Weights of a small transformer language model.
Size: width 192, 6 heads of 64, MLP 768 GELU, vocabulary 2048, 9.89M parameters.
Architecture: learned positions, no biases in attention or MLP.
Training: 158M tokens, 4831 steps.
MLP neurons of a small language model. Each row is named by its layer, matrix (up: input weights) and neuron, and shows model dimensions 32-127. Each number is 500 + 50 x the weight over its row's rms, rounded and kept within 0 to 999. Numbers have three digits each.
After each neuron's rows, "fires on" lists the tokens most often at its 100 highest values on Wikipedia text that the model never trained on.

L4.up751:477518402447415481513534466534474508394493496513494477421474516502456481505557537445484468487514526511521532579537473550526355590495426520518486558511528467484522480556525462513450519514457549481571443552500531507556590521485467543473542487549475553498525554471597490510462503420569476599
fires on: ":", " |", "/", "v", " by", " Lab"

L9.up763:501544495438465395463472423453463546464501591499484445505425460499479478435464431532443541587530549511461475534508486460456517557567499487405492505486632593420525506537414446599557543432479525536533514486572466527520531420525512535416508457543482431510376512435467561521486461537429515507
fires on: "ig", "ou", "-", "st", "ver", "'"

L8.up389:534455445510510528457569618521515514440542526557495467459573486478476460634509481400563593528459472459432473381574462518461469570439440430523562504570418465510475506555468436442481501500517530459532473522575615524513473430548566444515478505453512496513479578583467492465522558543417534468
fires on: "ol", ":", "ent", "ie", "ision", "ar"

L2.up731:511550455491602438552444511499454524455582513458578505465450452562410553441477485436484407510486519513516434543522537487566444498417504564473479477573539483533506530429587396507497563432452541511432497359433560498604522426503462479564440463582588506399488461493394505464478532449503511477
fires on: " join", "ell", "all", " occ", "ll"

L8.up552:560442545448528443478491459480518482500438527478539516360534537421448514527448526483516430468463533404425495460520461490494489478464505495544642465498448509565488510457503472518418507477472542486561455462513533566517420442513531552485497507407481484474488469512589485553488538502514472457
fires on: "it", "ol", " the", "est", " |", "st"

L5.up432:488470546444458438518465496509471477539523469524564467516528533391566518495533523511506486548489428553434517477454458491431478508518545545500458531629406510612501572481460492503517501460461428452477542480503451589536473568468430556538406508513533555494506502438568528458363450491468453452
fires on: " c", "ind", "re", " as", "o", " ind"

L9.up751:653455604614469515490544467488516520526569413513474498541512487483495414448431542461486508536486536469484450575497490463502472509445547559514528534550565522499484472491396527503481468489453517603591508427435564581504513505512498529412590544501491572430479491445499519516478605487463524519
fires on: "n", "y", "h", "he", "ro", "al"

L6.up157:505490481549475455499496469520585450509494505505435472515504513531562540423479531512492413516518485556410457515522523516504460449608577544441525537502539514614474443422617571469432530480445512466443513516522504396467495467505471395514476538523462485496547506515525506546469411445424544552
fires on: "et", "x", "el", "ut", "ot", "ap"

L2.up217:489508442516475475536530415477499475490463616495505476503522535437606441461482404489539499440585507413468572553483580435527495568467490499460505474554546498480536613478393532547529543563504486420554570528524470584518429492521465442501488512533408459554440456520582555581633462529555594500
fires on: "US", "=", " det", " kn", " $", ":"

L5.up671:632499503413611557451533514588495417498511459595534457573534472479542545534432454557490540560496530633502447435403566593416553501546453567575409509505409508457547512508560456467511472484495499523546587562454397503521441434543456459448435537524533533545512500497435573478390453530475489425
fires on: " and", "im", "iv", "ill", "y"

L5.up320:500538449464567538537478466483460477517414566531539544463569460399398421505533532491542491514458520473569517531558390475451476476508457481434521459468514504500458557505492513453534431522476468485621537443482498561486524480499539501445569463504496449589522507556573450488508492425493601538
fires on: " of", " at", " c", " |", " k", "te"

L5.up343:501484528424529592591549608436433522412534480555619473515488415505619497398518468477486457534506553521536562509530511499596558449572477534508539496523484409446446486517482454557502495500497580553538510488616487433485501494566625440517531470411412513433528619514541554500526459397458543462
fires on: " of", "x", "ent"

L13.up147:438473540511555477503528444472516567581402535516483465470596542432513552475557495471499475485408471428498509617541538637455493422558476578564456327530451486474553566494477523536459520527596471527474469517467431517508540440442551498538482477438491554510509472500559441474558558472522507517
fires on: " De", " Se", "e", " Re", " We", " we"

L9.up1:400392476507446393481507436473533467441515505482473616442514453470572497406532550411527564529525515483435536488425457526441521445471535528524471539548534572502560617392480494561550502524482483580458493445531605529425587512464530488412534532434562523516455518507528519503555616515436507519
fires on: "r", "ol", "oc", "h", "H", "a"

L2.up377:548438592460561617453540473535573533433449483482516486535453466570516534438470598505446518571473531520567524582451499500491542550565520482483488530494508483537590490483603505449587535586581497507502488492501475496608499552557479446449521551476410356559488502524504403542594435438426551509
fires on: ".", " and", " to", " down"

L6.up268:552456477481503501486494531658481500452497498474525492514559550558513443559531566486512420463487435508359531527535489540521580500418445475544438503406580524491506546493476522433477534475482510416438495451520522544533545556538505519526542478479493609436498500559434572510478540420503519493
fires on: "'", "ing", "ut", "’", "un", "ur"

L5.up504:513391511462471488560542416605517445560552549528435510470547507426582521451539453515532504469456473537502437495578511520514555449523539466559460525526512525386428507464441473530467495508489454494482459544471549489525446550527456596496510415575587574552506465471523476534460470482415452507
fires on: "u", "g", "ung", "ue", "ide", "E"

L13.up99:510583494489505513538470510432536506555390601420537564526462454448419492518540567533465493633529444507546560386490568686541485485514588488433442483492560463542537484533545486477521539582492573438457528456512508461504498530462508468530542500566480604495386447486473433477542471426444523547
fires on: "is", "ent", "us", "as", "in", "t"

L8.up719:539505465444645472537564520540407463526564554420511473497551451452477543483398527449553479523527606529509447576509520494537351482569482379493566529555519460523542462488470518504526489565574459491511433562487428611508489516476496427495478550514432405487481385447525507560435513437516482441
fires on: "o", "l", "b", "to", "lo", "i"

L9.up185:433516463523549466488432504499501448444549434543563461512456636587522555500435502510566467515500503469536532432577477532620598486624517486434524449546439516489463513409482490556462464423517519605502547552511536530474575471447489373509471594532509603454519490483479525545467470557459526492
fires on: "p", "d", "pp", "l", " p", "ep"

L5.up712:550401511542520423422421409473439446565466512538563480604522551586494490465486573552484471467530516557562495477484482519552582510514530553406445532567517558444499628557528530452437383474584522451505550516493489427471618480499469481493520453440528558496538547449539567552451482554449420560
fires on: " reg", "pp", "z", " pop", "se", "l"

L8.up622:574504508557440474560607428477485493459491490466487528473527473480490541606492510480565456498536626504435570516550498418552548476525482560489477519520470571512459503475473469542508491615467479525421458458423478429494483503546500537493687455476497486510471472452455439552485381466499515467
fires on: "it", "qu", "v", "ost", "em", "a"

L6.up614:508486466463501555568440490565493472457483551538438477539436452518484522409547492501554372487559497543520480619505432448550474486441417507552451608484569549481439468433502453467539492475480512565562573537561504473504598482569547499448474544491473484525508552541575546447538406468409490405
fires on: " stud", "d", " reg", "ad", "c", "ig"

L8.up99:483484509479569496475349493449453497470527516458511481485466497472485505576454467557513460524544527610447424468478562545487451480592452556519576541519503491498452464498501500493484446366473536480470606409493532493531515498517408553461517581495498533465566499610504567474511523486373490482
fires on: "i", "at", "in", "9", "il"

L9.up275:532487539450508470514504457471437424445408428580434469487430548423537557403486368539564474444504459533458403456536472487483591468496437477529472529533490514570557466452537584602497517503453519504517517459602473442529378548502414546504528409434516534596566539615515446496552534490482452636
fires on: "ig", "es", "u", "ys", " f", "s"

L8.up73:512445522514517539416529446500489498424601624471445451454381528551516538428509483532518520406566564536431420533527484509532539521522455501515441467540458503395440489558500430574586412440493512523523563447505489494446444475537452485495448475430447468514486536455487481502577531535555531526
fires on: "t", " cont", "in", "on", "om", "f"

L13.up196:534561606437382547559549369526515537515534516493505498471481590526471532508575497497524496535526505406562527532447573434518541487572464500446377500483574379439453512537389500508445445492445431507467493439548491421535416497591494462491459491542580468496514450521511472483549582500558476552
fires on: "s", "k", "ts", "ters", "ber", " e"

L11.up96:457498450420506530475436447563470521437488513497410554562574461478498536527531535449453512530443482528534523454485485547494586551501544535487405407498519376471388467513498488507494478520468515610524468450489482458425521554543438499490442552517443492485527561464495430422511505461439571447
fires on: "-", "id", "ru", "ro", "ve", "ra"

L13.up451:468524470478473524503520433499534440592488644508574497515482464521450535489451618517411473582522461439551428489541515611477491508542458435516523512502477561353430521518478570481498517520641517422497544570447490547457593465503460501454501471474502485472434420530526498531505499601553594508
fires on: "-", ":", " |", "|", "ry"

L8.up0:510495534459522551467526429467433504536436526502560505505498439441571563503571535517506529584555508496488388530453448549432568491438432536458485399497452493491638490498502470513577486541481500523597514569488530452392499457488399447545388388485541539541483650600466438504554561544578492492
fires on: "|---|---", "am", "angu", "w", "u"

L5.up406:496474538568524456504569532529441537617515536412530444497541487513548508550484396573423506470492527563541526556581500554582618470472585479521439490476543503445475454492579395523450486649432550445478481431539572485498508470492504447528463394469439516542442478404487536446537509451491512633
fires on: "ly", "id", "t", "T", "X"

L8.up150:532522421502496619521529474457477446416437457589515432527528572447561502450473507438437471558398560490461446482460480558515529502608451498537515554499511518514512557434496496453527573451471490530554508472441523492477551473568498389564473526515460457449509508469485481516563505401443533497
fires on: "it", "c", "e", "ruct", "ar", "-"

L2.up494:573466479426544501466542471414457556495420487554575462606457457476506478493509507488470511485574526444457503430591566565484440490580410535575521513519433524482548455460516520566530450503441556459546481521458579436504530453564528316514554521545410519557504589504541488428549414490486512503
fires on: "ent"

L8.up162:500468520470576443495473455495504401477491571465478523448563587415466521522468576554514511504411502549491440522445543488525563492462460501517443535553529434492452467562541534529511481589552543549516495481580515490527592548486476451457546425448504466491448440605587488550432540531496538431
fires on: "ed", "er", "end"

L9.up505:519450474555475542500510403397537483505430458563534503503493462536564482455505537504459540591435487580555488470587512552538393467677482466500533469419524522593501511527541493463610485540503505586434484491503515524514518529438514457573496439562525533449522458483521492444616620374490490445
fires on: "che", "l", " offic", "ron", "if", " char"

L6.up410:514558420487520445403465548525411550566485516483468411475551540436500452476506442562499507465426476456421548411431455550569510494540495511518529522491515605590523548429594409576458519541421601495537461414567487574521531447568492489509439488430523548464518481523519440447475513563490411540
fires on: "per", "st", "ond", "forman", "it", " 197"

L9.up118:539472489442527563543565404486558473548463540497534517582505532504465538438535509479522569526452567513459614520464415430439529488487537584476516509499504386616555443477477440491506530519444449491534497421551465490503540538450410528544378456450561535467529516482481524468394498543420425432
fires on: " as", "ol", " As", "ro", " Con", "re"

L11.up310:554519496541523586433491506511486536438435570479476473576414477497539472452507519468493517560481453577442504463413517496552517562554571451530515571483490505543495491656450510508538555514498462392427506456549482493475542524501456464529536497594454477457471406481483477535580500564464439525
fires on: "al", "as", "el", "ra", "is"

L13.up213:481494450436628444494539483600460437570419556510553524607465469505526527447483338460465502468426540526530559524491480460471434453497514485469417557596460590398568534557414508561485539523576437483533488502511528449515542446485494495576515502541537590540465464552578485459503500654484407535
fires on: " for", "er", "ch", "ist", " Year", "it"

L8.up668:507462442441567474475527564492499444401480479469494516465528516555433535482517518448565526510451564456399491445501468473436474486525386450521485432506544535553496494534447589484442498421537430553481497457388621454516522474565494524447460553398517455507489630499572502496537503522560430529
fires on: ":", "w", "ased", "em"

L9.up83:529467497423478541560476493542452522449425441528499550435559571465496546611542553455594500447500543451380537610488503567515547444523491555519502552581497389525521458532477441526489507476537578501511466478551520501543489498535485511520418523375528488562485559472523377536442446542492512447
fires on: "ed", "it", "e", "est", "ing", "ad"

L2.up266:438538565528537463454555482541539521607470444513475412584508523494438370385494563415511456519486500505430537533575572499582351483476452502468464600460452468586569544446500537571457429539525543507468497426432513468402544554476497519523444507487601528584511462517553486424463398457414552529
fires on: " S", "==S"

L6.up299:476447558577522470532486444507469519550442525520432449458479428590518430507515491483414409496444402566504518563530501535601429459480489418501495573452468466492526516536401467556392474515514656471521547504532574516533468394573406541443552545524442550461511546462467542472572446537424551520
fires on: " between", "===", " com", "ong", "====", " develop"

L6.up566:505553454522471469436413469527565439516459452476596527527498556484521534497448495531446547587511496543455460469399558444443594500459501512494450539495449548525553541527513473578514556462404604574510492563550541498522569442473452414442410487535508537382559602414456512466447502444494528415
fires on: "ir", "all", "eb", "if", "port"

L9.up3:512537490459489502526472445539455506452422554553364488479551556528491564407571452458532415555484452504447535495592436496533517378466520510469539586505538552515447532469539516549562415455453447507552559505524489522536532539581491545471432488487487441487555525519459485591404553539454537494
fires on: "as", "c", " stud", "em", "up"

L9.up457:530429543560507413546595535549441488555568534463575426503501573538499518547530407440488509516476622512421491438513506459513488551482449490526520571557442395561474496532445457583595481500486478528547395586528569598495458514547456464433557574509432501577397512457549563478457440510425539462
fires on: " J", "b", "i", "d", "j", "v"

L13.up740:469556598459516472614535502509503360524453503510578491482452611519526522534509426560523513638475459488444388467469624486502528450511484536538399530505477532497424547495505527517559501465562484459464552586450483517570515455529445460487467557584434471553507398550521418470462470529628546429
fires on: " |", " D", ":", "er", " oper"

L9.up515:540480485436528527508448524424568449525492587490529495575575506500437552573474399487641520498491453450529549472481582573530480446478564489523508511549582376471596470525421426516544475491513510468507567457555496526482526464435430486545448447589436474581550548420593368433475497469487483480
fires on: "ic", "an", "in", "ant", "t", "g"

L9.up324:456547481464538546545505555455533518532578522444554423389506529547548486466470514470615505470500486440504559584491563469480521465475360551395518574496495528447526456479515529499507438565544496494535528513490507531497470432489478538510548551500516421530474470596548319462454444472554498500
fires on: " n", " s", "en", "s", "er", "ent"

L7.up257:522530444554476475489541531470438525515496485483508507465419538526458450517593442352523459485531506426465474567559596501526525443456491568504416509510466477554437412490480459573520493388516565537572521521508489387530647520418527623437581441479402575475489562474506562469482442483483421538
fires on: "e", "w", "le", "t", "ing", "ve"

L9.up410:559612412511399449474482575514420430420516520451484570516469507530515436570526486463528492522478510517434522513542568467499409446524457463501405540401539557441380529459438475498499522452463491529494455374500479501480505544569486572548535497488540499511473531503498514487502559523511578510
fires on: "er", "ist", " champion", "or", "ach", "n"

L6.up387:538524372503484458538501528446538419566517439489452551530483520523441541484524519476509426498550440455412480502471547535543508435602535541441443512456543477523451464497540542589462547501539590462555532415517485511442538550498510486454534418439530479440622453513517571535464477434557498482
fires on: "it", "ul", "ot", " /", "ap", "ar"

L9.up461:508501500636531510449572445574439516489546488550488433408488506563485468592450486524486516574466486545484452483551505584532441520411423451538476537531577564407418551452509422491555436436519509492482486395518552467487528526603549591524534425422513454623445510553506431491445558535479575470
fires on: "ist", "h", "n", "t", "c", "oc"

L5.up152:483457501496447498507557445459500507518536457558576494568517600465461539517441455425462528442457504542450505449629500572420553498493482508424499550537435511536491492558473498473476474488454453501539470384523525394434493483506467446481523554551547545514488554510515568519519443543531540465
fires on: "y", "ad", "an", "z", "ts", "ch"

L7.up259:560439571550460475450604410502491467464557515482507559480492527530538558481482486430508540487605490496400474499537459463446434419525570422521547585453458504502520515429404506586515504563482503481499518470509546536457529557541551508455468380552479467480558398396411487540574516560473548461
fires on: "ad", "id", "on", "as", "con", "ok"

L6.up164:596430472472476550504505519536494434527467561476490473549522485421475548514474481491429565529519553609450511459496451515441495595407499464476541386505528537554422473570453449467462472440566505462470453525579518590534501482510456466537496391486489548385508423414445477556527619531445413499
fires on: "an", "o", "ro", "n", "is", "ard"

L8.up539:583561476589454479524542537542413526485508489516488426451478537528533526498500691487448493460537486456459461619548468499461552485582474523497532456547546451472360474466433522494554484424415410554433406548532583484481619584554469471455611499463501512396499546471462505565529566554546501515
fires on: "n", "w", "p", "l", "f", "h"

L2.up561:540531538506534482565551431613512592482501529527481471509480502585550436495525552478423416521508459515535508489513516576459598547507458518472437457477538493548611502560524479564367531534443492459602496522483527509410433484488397419522554473528399479536557491449529630486614542485479442483
fires on: "===", " inter", " ===", "====", "ter", " e"

L6.up546:522490538485496501519537540493536513442470563551508468564519488465492540570620564515393564545456466504349553445501547607482449550503525455504537504453579616423529553523464508407584463484526444473518564531422524507511478614493449437521481503491486463470540565426526509442451389515447435545
fires on: "ion", "ory", "age", "al", "ide", "o"

L8.up335:525481470587506455491528517514485577456449483530481587494465574453443525563596439480560473506508494481480564494413564559565454423485415499463454544512595463554574614472501512412476530534445541389429518519468530466575513511515512494539561506509529562555485458499533443475482558423519498475
fires on: "er", "re", "l", "g", "p"

L5.up193:572514576579457486494469492531511473507573486452613447496522429520515572567468519557521433543567535513511509598541530467428542514461534574463480539464502635562498537570461444516386484555516398487507534440486496499490444575572398495523476529498431517433476484485547504588519523539535499534
fires on: "oll", "all", "n", "ater", "ol", "at"

L7.up577:494530392555510607428487453477569391546585570483461367490517432503489442556408535511410523559451472494482508530524444450547599558560533528447446502506468511599481614478470521580530426491545623496400462498543497486580501514489501445461585511479470422474553469488550406575482554523563543499
fires on: "is", "ra", "ri", "at", "oy"

L2.up506:503644435471541504547401508486482537541531475467481491433433491541596576471428489537496498492416440528505506587600571538601470456470519532497540443415529472559470476471539594457499546482453532513427490453456484496580551455535482423431525437587465544529427372453518476488509434481492490460
fires on: " re", "ll", "all", "ull", "ple", " Thom"

L4.up655:564529470445559562458435427533498539521468451505540520472562507431559550486518584508549541503530549479628468565416445540583487499437458495484499508488479467440513483578486546402524436467541542420521466476567565516483574425562433523561413488473507473547495498557507385523478514491450502463
fires on: "|---|---|---|---", "|---|---", "ording", "iv", "istory", "angu"

L13.up371:460537418596494489581596580446542597577415471438494492513448503468512444445437550511459464456479506428411547622547484431554493454448451565450622501444574445516569504464425485501554470560441472497459534483479445496493468392569567565589490466589570509566473474538512522427515412503518450498
fires on: " n", " s", " S"

L9.up132:446424515600539459530589469527480634391481479580481576479575550513459538446455530455482475547443595451441462583557528607579502494446525501520420494557514566508464469524566557495424510523545501476447446413519416515602544503483505502515532502496506620501494505457475512521603513492534466487
fires on: "e", " ", "le", "te", " Re"

L13.up174:432443539505489522479560459550526534481464571388529457579561450481534535503475474448370436569533481507501531521582567478568393415490484426510415570460455558559483480451498555516491467519482516526401487495587516397519525414471443451500464494536502601501579429485527521380616513539508541527
fires on: " \"", " S", " (", "\"", "["

L7.up588:482546438519560487396484430496477544494516448491454522472514559524499523441453532474474545547521465509429504511475564554498511551515592560486489541475461516521511517412503403476482478494512527399536551500490447483478454561451480473501455494490461483624597531526480460417561521506560536477
fires on: "ir", "al", "and", "om", "op", "ost"

L11.up705:474541409550404478502602472475561568535433438458508505420461507448532579488467446472512523547484487464401494551515536458545462495508494629461458501441503588575428519497547442546515570462480494458500428509533491484470428463510457506609518453523554604571504495490459495504516575416466522529
fires on: " ", " Re", " m", " S"

L4.up653:525548332574477550547608461407556457518557511526429619446521495463569543530453489451476525544458532499529487535452479574451468569514492493404492534499484428512594446423519461378554443458487587435528513475485543529473528460481478556472453528377555495508470540472508492545493560537478443472
fires on: " Ad", " var", " all", " of", "hern"

L2.up109:514505508421487503492549507532500477530450488571602468513478455478525546506515429609492517405566480557572474452407543484544547485516553516458422522438451493511524548493507496486536496417553503587566576489430517527571475446518413459591541427548506477508508509527518519549435496462491615351
fires on: "iv", " Austral", " ind"

L8.up340:446491422560462543516513571592484553550434560524518474454574518448574431481564550469456356520475476505457500553573570595501463467525509472466520427581520539407510450532424547447517588477542448489507474514518473439518549401509507446550574521440470551514515561443478454524555470504398497558
fires on: " de", " Re", "e", " De", " We", " Le"

L8.up510:498511548560499489516472522505530447476402589558524569624441599492596567518472508495553456486461495543456571459500508517569453452481534450535488524567450517468483464494444447446496477510542584475483504494512471431495514510514523504553400542434420556564497454509572516451525497571473440427
fires on: "er", "it", "al", "ck"

L6.up724:468484490446453424420567430506460517443514493589461500578495482466537595468556553507461481452518430453426541506436552510581461505494544507468477489460476420527534474528421419396472525581486472543527598471453513515525519611511427420455448540468423470510475567555550521477499595459417490469
fires on: "le", "ru", "ra", "ber", "ne"

L9.up604:548548542485547458393491520455400477535561506508526431517494489569459530575489536528449477498476468559453442552414543497586469499534486530491462528426473465550579536471476493477507509492536473566478556440459503496537532473515504540503535422526477482635507536439450406483393521497484486440
fires on: "iv", "qu", "por", " ent", " larg", " most"

L6.up646:556469551523526517531467471526527408535506566625573526475452508466435524493527431441423564527459493522450529513541454508398592525458589417491495612424485557528455483475451424443452477458515409560533407474496501475519504458553529432488462449506494519507410558444589438510502448494576480529
fires on: "y", "–1", "ch", "oy", "ion", "ard"

L7.up164:537455489508526403519544497474615587534494530504410488468564476458456633474544472507530489481552489484430516536483453413401478428502538444528534469572473576486532577498432586542500434447451488557428419419501548546517521620462485502363431393417496515467429423529453448487545522440466450482
fires on: " eff", "r", "oc", " Me", " acc", "f"

L2.up651:523551457465596542512534411513479580490484581607528515551627487605538497448506470491496471446555599468503572536476500574462462453482511529494478513459477460356518513419418425501539619508504516505542441508559546486458513459551441490453551491520457502519413559519488518600611458565506532540
fires on: " j", " University", " kn", " det", " Jos"

L8.up573:544526515576469542519534547541553480509489516527441497562475525461540486520472470433491506498458474476478555594525505572416534498546488533522498522454447502509394466559510494510480476461505652498511478556440546389549487519502540529512537492571486611464403491415429497515582440593524425495
fires on: "it", "e", "ce", "end", "ed", "w"

L5.up163:570519552446548507481547503450437541576435522570583450563472435473480501400489555531511453524529539530540492581445533524474565462489441482455440475522512530419467472480552465568607492505444529461616551479492424459538447524466517510492525478585515445504406483489509515551506467380439527535
fires on: " and", " to", "ad", " head", "I", " bro"

L7.up138:492427565516465461481450532419518481508572474480559455514533461399515529504504553475492511542573471466389523524552511378503565606531527528454498596477500495528537542529522457430517528562500464386496460498467486493476439535565481539504550459476514634462433436464584578551456512508514489517
fires on: "re", "r", "n", "d", "f", "at"

L9.up624:503483442517454389544395440552411497472539552464496595518478521432444558525505524533485534526506411457552473588551474554509551647511429424524450462570507443509537476448462456452523496440466429450464484478484493477476581481409467548566617536531474531579546573508596492559478485476471480495
fires on: " new", " pro", " Lab", " re", ":"

L6.up578:501454420474495469527503435512543478428518567529462497457516491423526543506534511528532515399484508491409417506553634483477609530467468455534491517568537560453530479473574633463449533549487514446545423460440598561561486531486461571525538452462519542427533452526466444575527592489485489561
fires on: "o", "u", "v"

L13.up214:506582571525538600541535444407508424535469511561562492534496447468496537403440508471516341528581527533508562470521485548474554431482510468481523451468506531501501477572539540450472514500492376544466588468546491589420534467496449548448628377418453532587453566434470421507595475533566585530
fires on: " |", " in", " of", "to"

L7.up358:552536506415531533388494582517491432468424510468570529497504488523451495511522394444514554459516439571571502563464541560523467406561519604567391513582469505471542579563458483478455571507536523562460539535483408498540597430476429488462465475554509566623494531518543462637442483588510487468
fires on: "iv", "ing", "emb", "im", "ur", "g"

L8.up590:481482509560512504456444527477498465542587493541543458538450570467583471464502562542529487563434528518497470498479409541525520468414542552410425472538563462522489451470460494518485514574570464619453451539527422431531606557533454461496451454548497498470516419579530480504464450537525573508
fires on: "l", "er", " fl", "en", "ph", "ann"

L9.up519:571549483534527419535454510469501469443517514476452524504413469471465558542502531464509493555566446641412532427536490459475516520669499474556511495463533556531512397505583450456511423463588405538501578429508560446393428470505438529505612462403452497520544509504458577576543516510462530533
fires on: "at", "ar", "in", "a", " att", " Division"

L8.up93:551527463453562420475558463490486500542495412438502549451547492472569471535487580486580470576540619501499542506590516590514484521431530396480477473512425516445559535621568473439555492544542510413465515477480457467487584455550549529460473480471496549548592444453509478515510542495527495511
fires on: " att", "|---|---|---|---", "|---|---", " February", " add", "s"

L6.up605:600462511490478451492478577508500561549497531507521474538495460502634535484588487502477499498546611493554523486459477470489520476562472482564489405597471536449427437532552498586484426467568475537594449389585480496385527389572461435448414493479594560466541538500490479501456508433485548465
fires on: " gr", " pl", " Pl", " cl", "r", " cr"

L4.up611:539523482442538521554641486561491538491515455479507433435501474604561594515486530525566512476386485479522480523507453498534486495419472558440454474484465564474415490522502573507442539551541586566510529541431634459519471470567467494465426437544497482509465505489506497476446518509444552598
fires on: "ch", " of", " by", "h", " and", "ary"

L9.up433:565550532423470524476603497463399483553491554499460489446460555476562494408566544455486557437465429483514558529522544522575399490471450576498493477526464434529541460616543576502568542507524447505399578486428450458527562510412499537505442415495654618451570477525424393500471467481514440512
fires on: "s", "es", " as", "ed"

L8.up117:465473515494502610494453517575457382529475515473469464480526478498490576509546445528495477506489479493461494392513599404553467473524439569600446494541470515560405532508465505522479516545437514525510480530601558525525456517566477509488524550467539581479551512490538477463479480420456414421
fires on: "es", "re", "r", "im", "ers", "ward"

L13.up687:465464608484518494490451431482488576504480520647442511450462498510464513435519412520450453497527493489432489556425467527519426446509517559528521486482513496468503476580493520575555490450521416472413524544480465479504442530503542532537483414557590543427528444443347491465513584531532479567
fires on: "s", "ers", "ures", "ities", "es"

L7.up3:469482471480446537460497495519448438498528515426547492471496416439598486440528520511422539550476544459505521550552512480496549522536489558585484585448519579516484495464461546457524481529488496542419515546579532492603488560579456526453506520445593403529576451540449496447497538467467468497
fires on: "v", " E", "E", "r", "re", "I"

L8.up648:567472418444511534475561525498510455403464521464518491509477555559499553493560520378502502433461550466503520483519551545488465575569446580459426604502529386521531583568477545560578538499452534570479460501504501407448481431566564454522462510496499448544564433494436523574520545390557481526
fires on: "v", "on", "ir", "-", "ar", "l"

L6.up441:622546481446514582591532473507547404457496490549541479583550502480548581488437451466543552526521475537542451481431484457572538536533555483497489492472539513515496402587499463509501502456548557380522504460569526469535529458463548576446509427480547471466395474410520453526510580458483550476
fires on: "al", "an", "ah", "il", "y", "is"

L5.up582:464488562471474621468579500479488494542563526556515545388442547506515540437590466490475479480433428558581463584494535542540509404490530513502499472472508437403495541634459531448519539497548504537389526391497430500572523457488459499515498489512539487444510506585428474497488485474558466523
fires on: "s", "ations", "es", "ents", "ation", "ters"